config = dict(
    num_attention_heads=2,
    num_key_value_heads=1,
    intermediate_size=704,
    vocab_size=21666,
    attn_scale=0.125,
    init_std_qkv=0.0269,
    init_std_up=0.0269,
    optimizer='adamw',
    lr_head=0.00359,
    warmup_steps=200,
    final_lr_fraction=0.05,
)
MLP neurons of a small language model. Each row is named by its layer, matrix (gate and up: input weights) and neuron, and shows model dimensions 96-191. Each number is 128 + 24 x the weight over its row's rms, rounded and kept within 0 to 255. A neuron's up and down rows have the sign that makes its largest values positive.
Before each neuron's rows, "fires on" lists the tokens most often at its 100 highest values on Wikipedia text that the model never trained on.

fires on: "al", "ic", "ent", "ive"
L5.gate341 [106 130  93 162 151 139  79 133 106 136 172 111 126 128 144 170  94  78 112 104 136 126 171 102 164 125 136 180 140 153 125 113 127 110  97 100  83 109 136 107 136 125 107 114 215 131 129 136 159  49 171 100 143  92 156 179  85 159 151 131  97 115 145 151 107 123 118 134 117  96 123 157 123 130 104 102  86 147 120 140 144 113 118 129 123 134 122 151 142 127 117 154 110 125  81 160]
L5.up341 [ 99  99 103 145 129  86  86 122 129 149 127  94  67 108 117 141  81 113 123 159 153 111 186 105  99 166 148 123 135 109 119 159 139 133 105  79 108 129 126 147 108 110 133 132 161 123 113 144 151 105 131 131 111  95 142  92  97 109 123 102 116 180 135 140 126 134 116 141 119 111 166 128 129 103 103 120 126 115  76 116 156 121  88 162 175 153 113 135 120 114 138  99 105 154 147 164]

fires on: " his", " he", " They", " His", " He"
L2.gate172 [196 130 119 129 106  95 133 136 121 133 120 129 114 171 101 135 123 119 128  95 151 141 119 108 135 100 128 109 129 105 128 151 116 126 131 109  93  97 104 118  98 129  88  87 174 118 108 110 122 132 147 105 127 141 130 137 117 135  95 164 103 128 124 114 145 136 111  89 134 142 156 160 145 121 108 124 136 116 191  83 126 110 130 147 143  99 104 142 137 122 104 126 162 144 168  98]
L2.up172 [122 152 155 102 102 147  94 143 121 138 122 118 100 150 168 148 114 119 147 153 163 179  75 122 153  95 158 128 140 109  86 138 114 111 128 138 159 139 148  83 129 124 105 145 138 127  96 132 163 118 176 144 175 164 146  99 123  71 137 115 174 107 148 114 132 130 119 105 107 109 126 131  93 171  92 112 155 157  81  94  99 173 110 135 129 118 133 119 120 139 108 124 109 109 173 107]

fires on: "R", "M", "C", "L", "F", "B"
L5.gate600 [154 131 115 168 137  95  90 170 149 144 147 149 141 135 156 102 111 157 169 152 113 134 101  80 121 151 124 158 134 132 139 165 130  89 141  99 157 120 119 104 164 147 100 104 113 122 129 118 112 130 120 125 115 140 136 105 122 114 130 115 142 125  65  68 103 113 129 137 114 108  94 128 141 130  88 147 140 117 168 156  98 144  89 140 161 134 117 135 122 141 160 129  99 140 133 142]
L5.up600 [109 111 106 134 120 141  65  92 117 156 118  93 121 113  82 132 112 112 134 113 119 146 110 179 103 143 148 112 127 121 119 101 134 137 125 111 155 155 125  95 128 132 109 126 132 109 104 128 134  97 108 138 120 118 115  94 129 144 112 137 152 122 121 182 111 109 127 113 127 158 116 154 143 123 103 143  88 123 128 105  87 116 106 137 125 120 105  75 144 144 129 150  99 175 139 149]

fires on: "d", " T", "ese", "-h", "vo", "s"
L5.gate489 [139 143 156 169 103 176 149 123 108 112 122 136 123 111 121 127 131  85 133 176 152 113 105 141 135 133 115 131 125 132 109 119 106 145  71 132  99 147 115 154 126 143 127 135 136 120 131 123 154 142 177 128 103 107 147 101 108 164 141 145 154  92 139 123 149 129  91  86 108 136 165 166 140 105 118 134 158  71 130  99 153 107  84 105 153 163 108 132 130 162 115 118 153 120 125 133]
L5.up489 [ 57 116 153 164 102 113 160 126 153 111 128 148 126 106  89 129 120 137 128 116 152 144 148 108 104  92 127 102 101 135 116 169 139 121 138  76 160 166 142 159 111 157 105 172 148 127 111  96 119  78 115  90 106 121 117 162 203 119  85 100 146  99 101 122 148 133  89 128 144 161 165 137 126  99 177 135 156 135 147 138 136 127 127  99 152 121 143 135 161 137 170 141 109 165  99  72]

fires on: " of", " which", " with", " It", ";"
L2.gate337 [114 125 113 152  85 155  95 146 129 135 136 139 133 150 160 171 108 140 126 133 156  86 128 148 154  94 151 161 108 145 132 159 128 112 115 115 136 156 106 158 147 152 103 116 159 153 125 133 141 115  70  95 131 168 112 196 126 144 106 126  86  89  79 141 141 133  87 139  54 123 134 172 105 110 144 137 133 102 120  98 127  92 126 106  98 128 107 151 109 126 140 108 121 187 114 139]
L2.up337 [107 141  91 151 161  94  93 126 135 144 139 188 135 150 114 159 113 106 123 125  88 134  88 163 143 145  72 155  93 161 152 113 156 126  91 105 137 168 123 131 147 127 113 115 157 131 148  90  82 147 111 131  94 104 138 131 132 117 129 123 111 118 121 124  93 122 136 151 165  66  97 151 129 133 145 127  92 145  97 157 134 121 166 140 135 129 157 113 150 156 109 155 154 145 155 158]

fires on: " T", " H", " D", " Glad", " Bo"
L5.gate234 [116  98 104 117 128 113 137 139 126  71 164  74 101 116 116 145 129 114 102 124 131 108 106 103 106 134  84 161 154 169  86 130 116 110  39 123 111 119 115 121 147 104 142 144 133  88 129 115 152 108 129 113 138 123 142 168 134 145 149 105  98 120  89 172 111 138 132 127 116 122  90 136 120 123 133 154 149 152 128 135 121 118 132 124 156 154  87 114 136  95 131 131 151  94 166 109]
L5.up234 [150 105 144 170 113 164 136 140 118 171 118 142 133 112  84 120 142 109 149 126  82 129 129 134 120 111 109 158 135 102 117 109 150 112  72  86  85 162 114 140 119 154 121 127 127 129 120 135  79 125 112 146 120 136 126 131 116 144 135 161  83 113 122 146 130 152 159 136  90 109 123 111 125 146  97  97  86 112 106  85 139  94 118 126 179  99 141 144 128 130 188 147 108 149 163 153]

fires on: " during", " within", " about", " around"
L2.gate231 [132 137  96 137 132 113 151 124 146 143 133  96 140 146  85  74 176 141 110 111 101 127 132 129 125 151 100 147 161 146 129 109 104 118 137 100 120 162  98 111 137 140  84 110 138 126 129 176 141 104 134 102 213 128 146 160 118 168 106 149 104 123 121 149 125 110 170 102 148 162 166  87 136 151  61 153 137 137 132  73 159 125 121 101 140 102 128 131 102 143  87 190 129 123 120 108]
L2.up231 [145  92 145 138 132 112 121 126 155 135 104 159 115  97  61 124 160 141 146 146 133 122 116 151 149 135 136 105 155 114 124 121 126 140 137 131 134  90 110 129 113 156 108 129 122  98 149 139 145 132 124 127 170 103 145 140  89 182 109 155 148 142 104 116 131  96 142 128 155 150 140 126 128 131  71 127 126 121 135  95 108  92 143 141 114 143 141  99  74 112 123 151 154  80 159 121]

fires on: " that", " what", " helped", "ends", " how"
L2.gate571 [128 175 128 180 158 108  98 135 125 109 135 131 106 163 154 130 103 135 125  81 125 111 147 101 149  94 161 160  95 113 154  77 107 108 107 121  89 134 120 127  78 148 111 121 138 129 152 113 122 117 125  88 112 103 107 160 120 143 158 140  79 127 131 106 164 170 136 135 131 125 132 163 121 164 114 143 134 142 152 129 123 138 135 141 136 116  91 119 148 122 163 129 133 170 128 154]
L2.up571 [106 128 121  83 119 109 103 174  82 136 131 147 150 120 125 153 130 149 130 133 126 128 113 151  93 173 120 136 116 180 161 104 108  97 141 105  76 114 137 174 131 175  84 131 145 155 135 114 160 167 105 135 129 130 134 134 127 143 136 116 136 153 102 157 132 169 124 133 169 127 152  70 160 124 133 120 155 138  96 147 158  85 153  66 138 112  80 143 166 132  94 109 136  83 122 106]

fires on: " after", " After", " before", " When", "After"
L2.gate438 [182 144 132 142 139 141  92 136 136 112 140 138  86 111 124 105 149 132 122 108 141 108 125 120 116 166  67 163 126 131 167 155 121 113 113 151  93 143 133  86 110 127 112 129 152 110 176 148 122  73 138  99 105 135 116 148 130 116 118 122 140 100  79 111 116 152 131 126 125 121 111 181 128 124 126 154 131 127 175 140 120  97 104 132  82 126 150 124 129 114 140 131 131 152  93 116]
L2.up438 [152 140 111 119 108 136 134 122 114  81 140 126 121 145 173 103 143 141 124 105 125 137 152 145 126 115 107 124  78  76 134 165  87  95 125 171 133 128 111 130 126 132 119 147 158 122 137 141 101 123 116 149 121 153 135 135 135 119 132 137 136 101  92 108 152 135  98 134 139 132  99 137  93 113 162 143 178 122 145  75 100 144 109  77 101 118 136 135 106  84 142 162 119 114  75  87]

fires on: " K", " RUS", "sk", " Germany"
L2.gate604 [142 116 119  91 178 132 136 122 126 106  69 166 147 161  77 136 145  77 147 117 105 149 140 118 122 161  98 147 118 129 107 166  95 131 114 157 112 111 126 142 116 148 120 130  79 149 153 172  90 110 142  96 145 147  98 173 134 117 112 103 158 162 134 132  91 145 155 181 149 127 119  88  99  91 140 154  90 155 151 155 144 124 167 107 151 131 118 158 131 165  92 179 153  90  95 121]
L2.up604 [122 168 147 140  76 136 178 121 125 160 117 125 134 104 114 117 141 122 112  91 168 117 123 110 116 118 126 116 111 132 114 136 149 182  94 180 130  97  95 104 112 120 123  94 124 138 135 106 102 123 104 142  94 102 167 122 109 145 141 120 103 102 120 111 160 124 132 138 117 123 112  97 168 155 124 101 126 120 114 101 112 117  98 122 130  99 106 111 157 111 107  96  87 185 123 140]

fires on: ";", "w", "op", "aw", ".0)", "k"
L5.gate660 [133 165 157 135 110 107 124  90 115  84 162  77 124 137 108 107 137 150 153 117 138  97 142 114 159  93 132 111 150 128 147 106 105 125 124 149 136  86  97 103 125  95 148  70 114 181 118  91  99 147 114 138 138 133 100 110  89 129 137 131 159 108 139 109 133 119 139 131 127 116 125 111 125 156 131 148 105 156  91 113 143 126 120 147 135 137 176 144 168  77 119 102 176  96 137 125]
L5.up660 [152 159 140 104  88  99  44 142 153 113 142 133 134 121 189 128 164 150  92  99 107 132 138 129 151 138 148 161 138  73 129  70 141 127 113 148 124 144 170 153 132 107 111 152 169 183 135 138 144 158 137 109 124 119 118 149 128 124 138 127 153 105 137 126 141 124 121 156 134 147 158 114 111 111 158 178 146  99  87 130 129 130 153 138 130 170 146 159 101  80 135 107 120 149 131 150]

fires on: " Th", " King", ":", " The", " N", " Fl"
L2.gate299 [100 118 138  96 147 106 142 160 131 126 117 123 139 146 116 152 126 187 165  99 115 145 141 135 138 107 103 124 105 114 124 122 140  67 149 121 135 155 124 116 118 129 103 129 170 100 147 117  75 104 126 113 160 102 101  82 131 132 131 126 147 156  99 169 136 109 124 128 152 108 134 123 136 132 121 117  97 143 130 163 108 106  74  96 109 114 142 186 118 131 148 108 156 160 110 129]
L2.up299 [108 149  84 131 127  96 126 143  95 128 170 103 115 147 118 104 152 139 108  93 109 143 116 116 191 148 145  99 111 155  89 172 132 116 166  69 135  95 132  97 130 119 135 158 120 137  90 145 125 141 145 137 132  92 111 127 157  93 124 119 147 143 114 155 167 131 112 134 111 118 134 121 103 132 107 141 113 113 125 138  93 137 133 166  93 119 133 132 106  90  98  95 135 129 170 107]

fires on: "ang", "ong", "ung", "ik", " Ah"
L2.gate323 [162 113 101 159 157 121  81 174  90 107 128 114 165 161 134 122 162 164 120 141  91 124 162 126 119 118 147 108  96  77 155 121 124 123 101 164  89 124 120 142  50  84 105 131 151  99 144 140 102 120 108 117 137  84 106 138 134 160 116 128 106 109 140 152 169 131 111 148  94 140 106 153 158 107 130 147 150 149 156 133 156 116 127 122 101 126 113 131  94 172  92 133 140 108 107 136]
L2.up323 [157  98 151 180 124  92 112 109 141 121 139 151 124 137 156 123 132 162 128 148 113 119 145 127  70 111 170 143 122  93 151 104 148 120 147 176 110 116 151 125  94 111 155 117 145  58 129  81 124 133 143 102 114 132 134 121  99 114 131 127 123 115 155 108 127 124 158 155  63 123  76 130 117 114 146 115 146 149 134 130 108 150 139 148  80 123 134 150 168 175 108 145 122 112 142 132]

fires on: " Ma", " La", " Sa", " la"
L2.gate407 [149 125 115 164 146 144 109 130 173 134 121 103 126 167 101 137 140  85  63 108 157 105 130 117 149 120  80 105 161 152 130 104 123  84 113 135 115 161 149 154 161 169 156 105 119 152 156 113 139 121  89 108  94 139  83  89 144 176 132 115  84 124 102  93 172 108 136 149 153 128 155 117 125 106 158 158 172 105 173 135 145 160 144 107 137 106 108  95 142 117 102 140 134 159  90 145]
L2.up407 [111 104 115 134 172 140 154 136 165  96 130 113 124 136  91 108 141 119  94 106 157 108 134 123 171 115 100 108 129 138 103 107 126  88 130 151 130 176 157 137 163 168 179 133 126 138 114 137 120 117 135 148 102 154  95  87 122 170 155 108  63 123 135 106 116 130 133 109 149 132 126  98  92 115 134 146 148 145 155 104 158 142 111 107 125 109  99 116 158 128 146 139 165 133 115 142]

fires on: " al", " Sal", " el", " del", " j", " hy"
L2.gate666 [154 156 126 169 149 113  86 140 176 138 140 117 147 138 120  75 139 131  94 118 161 138  73 124 174 147  90 108 129 150 111 126 116 104 109 135 136 128 144 128 105 144 139 142 145 111 160 158  75 116 166 105 128 134 153 190 146 206 193 151 113 152 120 123 157 150  96 122 121 140 138 133 111 152 104 148  97 120 137 113 147 147  99 141 128 101 139  97 137 122 126 154 133 144 118  93]
L2.up666 [102 162  92 121 128 166 153 113 101 108 124  70 150 135 106 125 142  99 144 136 144  90 144 144 140 180 142 150 120 102 125 122 141 137 149 113 112  72 134 132 135 135 176 105 123 143 159 103 162 144 130 137  95 107 139 111 129 117 112 170 130 160 156  87 147 115 154 142 115 149 106 102 129 140 132 153 154 140 141  93  78 103 154 134 144 149  96 153  79 154 104 124 130  69 165 133]